MLP neurons of a small language model. Each row is named by its layer, matrix (up: input weights; down: output weights) and neuron, and shows model dimensions 32-159. Each number is 500 + 25 x the weight over its row's rms, rounded and kept within 0 to 999. Numbers have three digits each.
After each neuron's rows, "fires on" lists the tokens most often at its 100 highest values on Wikipedia text that the model never trained on; "fires before" lists the tokens most often just after its 100 highest values on Wikipedia text that the model never trained on. A number after a token or word is its count.

L3.up1525:544493524503498528509491460525531486534519471512509491460500541488525499532504514496503515505457518562512489496538504461537540536522504504486553500519520486512507481476461503456524501522526515469512508511498504475487559540546508493473526482492499526521536555498492481507487507527500485521489503507472511492494508545466470495480520500442474439532521476509486518511475534535509472464511
L3.down1525:527490494514458483507516506444526530440475527460503475465514507505463484462506487518481533481549524470492484495530535440475485514485539499527488519544559514452528495535522512531493484468506487523491512497523497514487530484465490475502501496443481527508525484490510506498485482465503532530530492506528532495469531498499494452511498489496515527519523447510508489493497484522517490519499
fires on: "==" 33, "===" 33, "." 13, ";" 4, "|" 4
fires before: "\n" 53, "\n\n" 42

L3.up967:500519534497493546511478545512513460509519521491510490489480462477462485455479456541498524467483533483501544546465484501491556505500496468534489481477519562474485550495476503493516492510473474516496503494529521494483520455504499519491490491530519497506485478558485474517474470485500511508498508459522506533538535475512493545540479489506526456515456480506519490478515518482500505492487
L3.down967:513510460532521480501475473420469510422460505505466509513522502488501501541506503497482481517486504504511490493490508512520471519534505504522492525531499459493525464492521489522515508466500534498538522513482492530451506546484513485514526495484524467495491520481503496524503532525503538496453496524488498498441441475534493481475515531472486519483483544494527532520467508485497497509537
fires on: "'" 60, "a " 10, "or " 5, "an " 4
fires before: "s " 33, "t " 10, "m " 7, "ll " 4

L6.up1365:493518516491456498521465479491466463498477506494530511486503512475481486488518484492491467474511486478520498485484494496483478448509493512486464484487513520510479454536508505497499481500518496515433450505535506491512513549517498495487558479503468476571502503505495523508558510514496477527499498512517492527494498572495468488470475494479518498527490535479521529535471466499514522435488
L6.down1365:476493480494500536509460516507516559449517502518508499523542461515483497501502508483479502491508465549466495506562444516479529534534545537489541504501540512536506489515538538507492504498495445511497503523469529446485521533494502487535461511487487470526524513530475488526508529447506520477462528498480539455509501451512533499469509531543513509513545496481477486500484450530479587488486
fires on: "| " 47, "Re" 14, "; " 6, "(" 5, "re" 5, "is " 4
fires before: "0 " 19, "0" 15, "1" 11, "1 " 6

L6.up1153:509496514501490483496476490499491503484498523537568513512487530489489500494483500503506537512478520498544555501456509473486494518511512483501501562513516525536474487513522512527505504509531513506474490524472537510494484506497478495411427493534494510535422495498459460504475519503495496548471495526466497500507477528475498553495486464473565482510498466551507526536521528471473505494523
L6.down1153:498492475528483524466497529469495505525467506502499444484512479494501501492480484525520502506533479514479507514519481503475472506479549518474491474494486473450519480486479461507475492512533474491504528500538514486555487476468510501478478511500448512467473521485465519471492452523484492495528501501479542457511488515480501515527490492513533521554506449498547485482519493544504411549508
fires on: "|" 40, "==" 26, "." 12, ")" 9
fires before: "\n" 64, "\n\n" 28

L6.up1177:529495456431470456525517471479497496520529473494473552480465504487516488500503531528509494490500439480503473501548473517464541487467486492513544543483523511492478495496511529454531544519492512486487515503481469508523463488517482530511492480465476525538526520470513496504460527483495517489525524501529508455516553504490537474453480491501495443512540505541455524509492481504521477512462
L6.down1177:502481509512526496492471527517482506498543513497488482509509515505522495511474530504490548497550519476518497546500473470497478495541522499499516506494512529477514541518525456527517492505485538494496485492531521518468473482545471528506484487495481494504467518539499480501440505524530508481512489446509450521485487496526500517479538471552502507521539489509513505507501509494562513492504
fires on: "such " 22, "signed " 8, "as " 6, "According " 6, "known " 5, "time " 4
fires before: "as " 30, "to " 10, "a " 6, "\"" 4

L3.up336:502513522476517510554495541473489451546493508448500516486525524460477484470463509459488486482480519468492493522491506467522501518495511488533542462505508516522563538501496510527493491513468487513468496481498499491532507503521491523511478528545510518488486512546514479507484487517516477482489490523541496506515498529482476515508478503445477535507551431540515452490496507477453514464481
L3.down336:500546502525534506545549507511542510504512436530515465497487496519505481498486487500474480509518457460478457518492483498470461507544486526493536511478511499523489463481477447529525510537512456520473464493540490463507460490499484534514488511482496511476434551492493516503509486482503491527486488487535490509530462512502476508453490514495472523480461540505503505443529459492473501492503
fires on: "'" 39, "===" 12, "IN" 5, "R" 4, "X" 4
fires before: "s " 39, "\n" 11, "\n\n" 8, "; " 4

L6.up40:511566483500475507523486478523500548471494475478475537522485532467561519514539464490519517484525452496501525499514513510524565507519485507476514520468551466511476498472488517450494482506542522524496481514452487491453470523505500518493522471467515520549491504468485489522499494489498496486497505496507494493494487484474502499467531527495507463512488491515477528505509470515523504496505
L6.down40:472542537489483485509464498519524489466521483532495497472497496478508533525523530496541523501567491472503461522481495499545553485514490476482507513519474477496480472492512516453500502483504517481524496487523490510564466535488540514469503501480450524541537489483491467484480488509506553531487463521469464516530507479545516470508512525466508532492481467436485521464517479487491475491501
fires on: "|" 29, "\n" 27, ". " 23, "." 8
fires before: "\n" 22, "\n\n" 15, "The " 10, "He " 6

L6.up514:490503514456457502493484453540477489473493472526510531524548464520517503541469485490499515524494530489466479524511458492464553474501493476526541495507490441490511536511507530498546517496493515521569508544513474483446509533484458507479492492475518518485513514547478448529515477500517508506538563487507518505502540502488486500479514495485492490517473498517554485482504512502448520470542
L6.down514:544443485522532509565485516528486495488486501511452524528481495514491464508510473502489501541505509509549524540506451472521497508488506526516441466484551495507491503517496489501465523552477518497476507498505498475448488510478489497469526542504501524521464568499515482458507469474465480450484483504535482486580491501492499488452462535477508523501484481446504490558526514519483501488503
fires on: "'" 30, "." 18, "0" 9, "Species" 5, "’" 4
fires before: "s " 35, ": " 6, "–" 5, "9 " 4

L6.up11:525518490493484494519520502489485492480506513524475497491550526523528480459492506446529546512540504502459484505497497481544531501529515507520507496459486504466514513521482503514509515503449553491516489497487498473462533511492502514512491473512510492502481495506499459488524521511543512499511525528475475481471465464494490474488522515524479486530477475460509477468513471483526510499507
L6.down11:463525504527477487523479476462507515467507504525484466488479478539481502489489498500463454520483508475495528499473479523468505482496503508503501483512514487495503487527570475482539481492550465479525466493529524466507531482465441491506425482524512501473511488471474530525490475453524486491452510536504512452507470497496485541507453512453526475479504471484537498473498488538527505503484
fires on: "'" 65
fires before: "s " 65, ", " 6, "'" 4

L6.up558:497516497493503462496500539489513489530488473495538564473502489486468493493508553543518512475524468451498471475497516465513492508472486447464504527510483504484509501487484459543490521453467516541527512473512528476497486514534511455513503468534491528519512519507519501492464531500550479487476525490525507472480483457526488520461519517514505470522513481521520516489508524478521508469530
L6.down558:489516498496509506502538502506499522506467476502426485486533547516438480530485475506512501474515495470529502503471500482534511489533472513478537487468497545479475529501475486530485489509505510494498485486487526489481549533505531517489546499537507475554474491496515509496532476531506511471495506519519439479472499499479494508518513488461515453492515469488507505521487482469477470456531
fires on: "'" 51, "sign" 7, "ed" 5
fires before: "s " 52, "ed" 4

L6.up470:514482479506488517467480510472487515524488506503531510487469491496493489483549503516518481476506512508504474486518521550486490468523493482537490506548510500497493520507536484483483502506467477537501505491457540503474484512513543476495449529506521487497540510495538510516488493487507522513487507471448492467489428496532511499483455503524517514467560532479515455482506471528513498528519
L6.down470:525479490495536491518496502498494515517510494511486502511521503550502519531493509477496486477493491498532561478521502502525538467555538534543473533476467499508484524528512511538519465483472471503481491491518474488471524527519471517497448520487470515508476536517510493502516480501505527499471489511455465505497502495520535478487480520506468465526484510505489479505458451502519498489538
fires on: "| " 35, "." 17, "–" 13, "After " 5, "to " 5, "-" 4
fires before: "0 " 13, "1 " 11, "2 " 10, "5 " 7, "3 " 6, "4 " 6

L3.up1302:500510465513488507477531524463515537489473525489498494527478493495502469493517486518467473482468520472491518497500498499435500487495509518543550477483524494507454536539560495500459520487528523524511502516524486514480508507484502506468485470531529506478497525507497495508528525529512501493510501532472467484433503562512494519547463503497527493487526473493525455484538510432504516514496
L3.down1302:532499523496488486490486478528484508501488481510458521506494527453553474519472520513496493484483513484488534518471542482465486505508535520501526501492565525520471552529554497496447471488477496495517504500496499488504515527524508550511510472486499483487548517498520535501588468525513515534501519534519548512467489507508456490531461542497500476534517455527540525522481503489487525478475
fires on: "=" 46, "\n\n" 16, "zone" 6
fires before: "\n\n" 45, ": " 13, "\n" 5, "= " 4

L6.up482:550513501477499500532485497493503527494475477472486549439478454538513503514496482528524495504544498475476508528551470490530491511490493487483536502548472480496478532528456501509510459481499492508465522513520501522477483521486551510495502448490498484441451492478514530539528497532471470510516496521496475545514510529493489489478523515490496466454495451498489496437477524496538516493506
L6.down482:529477480541481493542530563498497485558487475491519452476494459476491524470497473515513540515504567521459485498513501498499470476491571476541524471505493508471526499543513487510501513508492490521499504462487487472479522445482489518567493510510525472461513482499481496496426558504470529472518488515489523489510471523530490510499543491511458481495519490503463496503480512502500528567489
fires on: "==" 20, "===" 14, "was " 10, "." 7, "ed" 6, ", " 5
fires before: "\n" 34, "\n\n" 16, "published " 5

L6.up1219:467562518472547463527500517456483489496489492503460560511465477503479490495522514502525497461520545527528520508504488540523510470486461496474456489570490449470471516480511507464488476514522500544492481542489511492524508483545466476497491499493487489527525518504492508510526520519484475504447498487512475510521471554490474472527477489459482526473503534495535528511487537535503528496459
L6.down1219:515496501522492485504513503497489536538533495485467501503530478485560505516521460473480512516439500498502445517482506475490451520547533539520477502519503547473479494520519492504512503485519468520509460483500528488482508504498498516495476549502471510504485537469511509498478471470510472545496483523500478490495482475584478500501488492510490548545519496467501513518472548529503516541479
fires on: "| " 37, "; " 22, "to " 9
fires before: "0 " 22, "0" 18, "1" 6, "1 " 4, "are " 4

L6.up1366:520530480505533489484507533495531474488484469520513495504484492526525456491475468495475509521523492485473492517471504476452564509512482498487509535486532543542507511484464488504463485501526487521439529542523490487488485496490486524496551504481476491515474455530525481475513491500541486528505510522518492533505503518478470483530509536474494511499490470514534536493535466529499448462506
L6.down1366:521507541512516484501499511502489484505483495541468501469490506492523506475504524516478528501523474486489516488527506520545483451485498483478485567526518532502564520472475506444495491512488509510526501505470439542506458488499496516503518511475511519486485502465509476484530499513459544480484508499529538518468507490524490488467516546488448499467487503516574521553551513512472478511511
fires on: "\n" 45, "|" 11
fires before: "| " 25, "\n" 13, "|---|---|---|" 7, "|---|---|---|---|" 7, "|---|---|---|---|---|" 4

L3.up380:494517487488515495459470463480510507454530454482560543490490510494487499486517550532462540515534519475544458476500475459457450540491492500511532483491503480475507512506502480497494532496509500475527475507492495502494536514504508476453538518533534514430488516487522476513520442505511505462486505508505496522474513473502513477497511497471489456488466520515524488473503497565466502478478
L3.down380:502483479513465501515522483490496517466468484496476501519499523467485510493519487520513528492550508469525498527527532487488496476495500519488520490499492529472512490521504491502482535495458535502493478495512503491500500506455490479474502478481534488475522496478480537502485516488505512509511497512473476506490507498497514483494456555492529499495514500503523503488521513492488512479482
fires on: "." 85, ")." 4
fires before: "\n\n" 70, "\n" 23

L6.up1263:499510473518444476503497520517492533538482489475514489503518504426508492500475500466525503548416494527473501541473486460487492497530469496493516510506505488504472507492513506467478481520544467465544468519459505515507507533514546509508484541507460546481483481525514528485474471506489483536498476461515503472535458476449511535480498474441493493522491475496469514456510497489491484482495
L6.down1263:478493484520500468481490438497470554476522465448470513525452484477483483516521490492492500487543534450500477499497513498504524504478476501503514488531503556464513475476458494508536509534464489472478485510504528485503460484469493461459471510500493445480510472536525472460486471477495484513512497477517494481462500474526492501547520535501534501555468513525528531532505483559497506531508
fires on: "." 77
fires before: "\n\n" 73, "the " 8, "\n" 5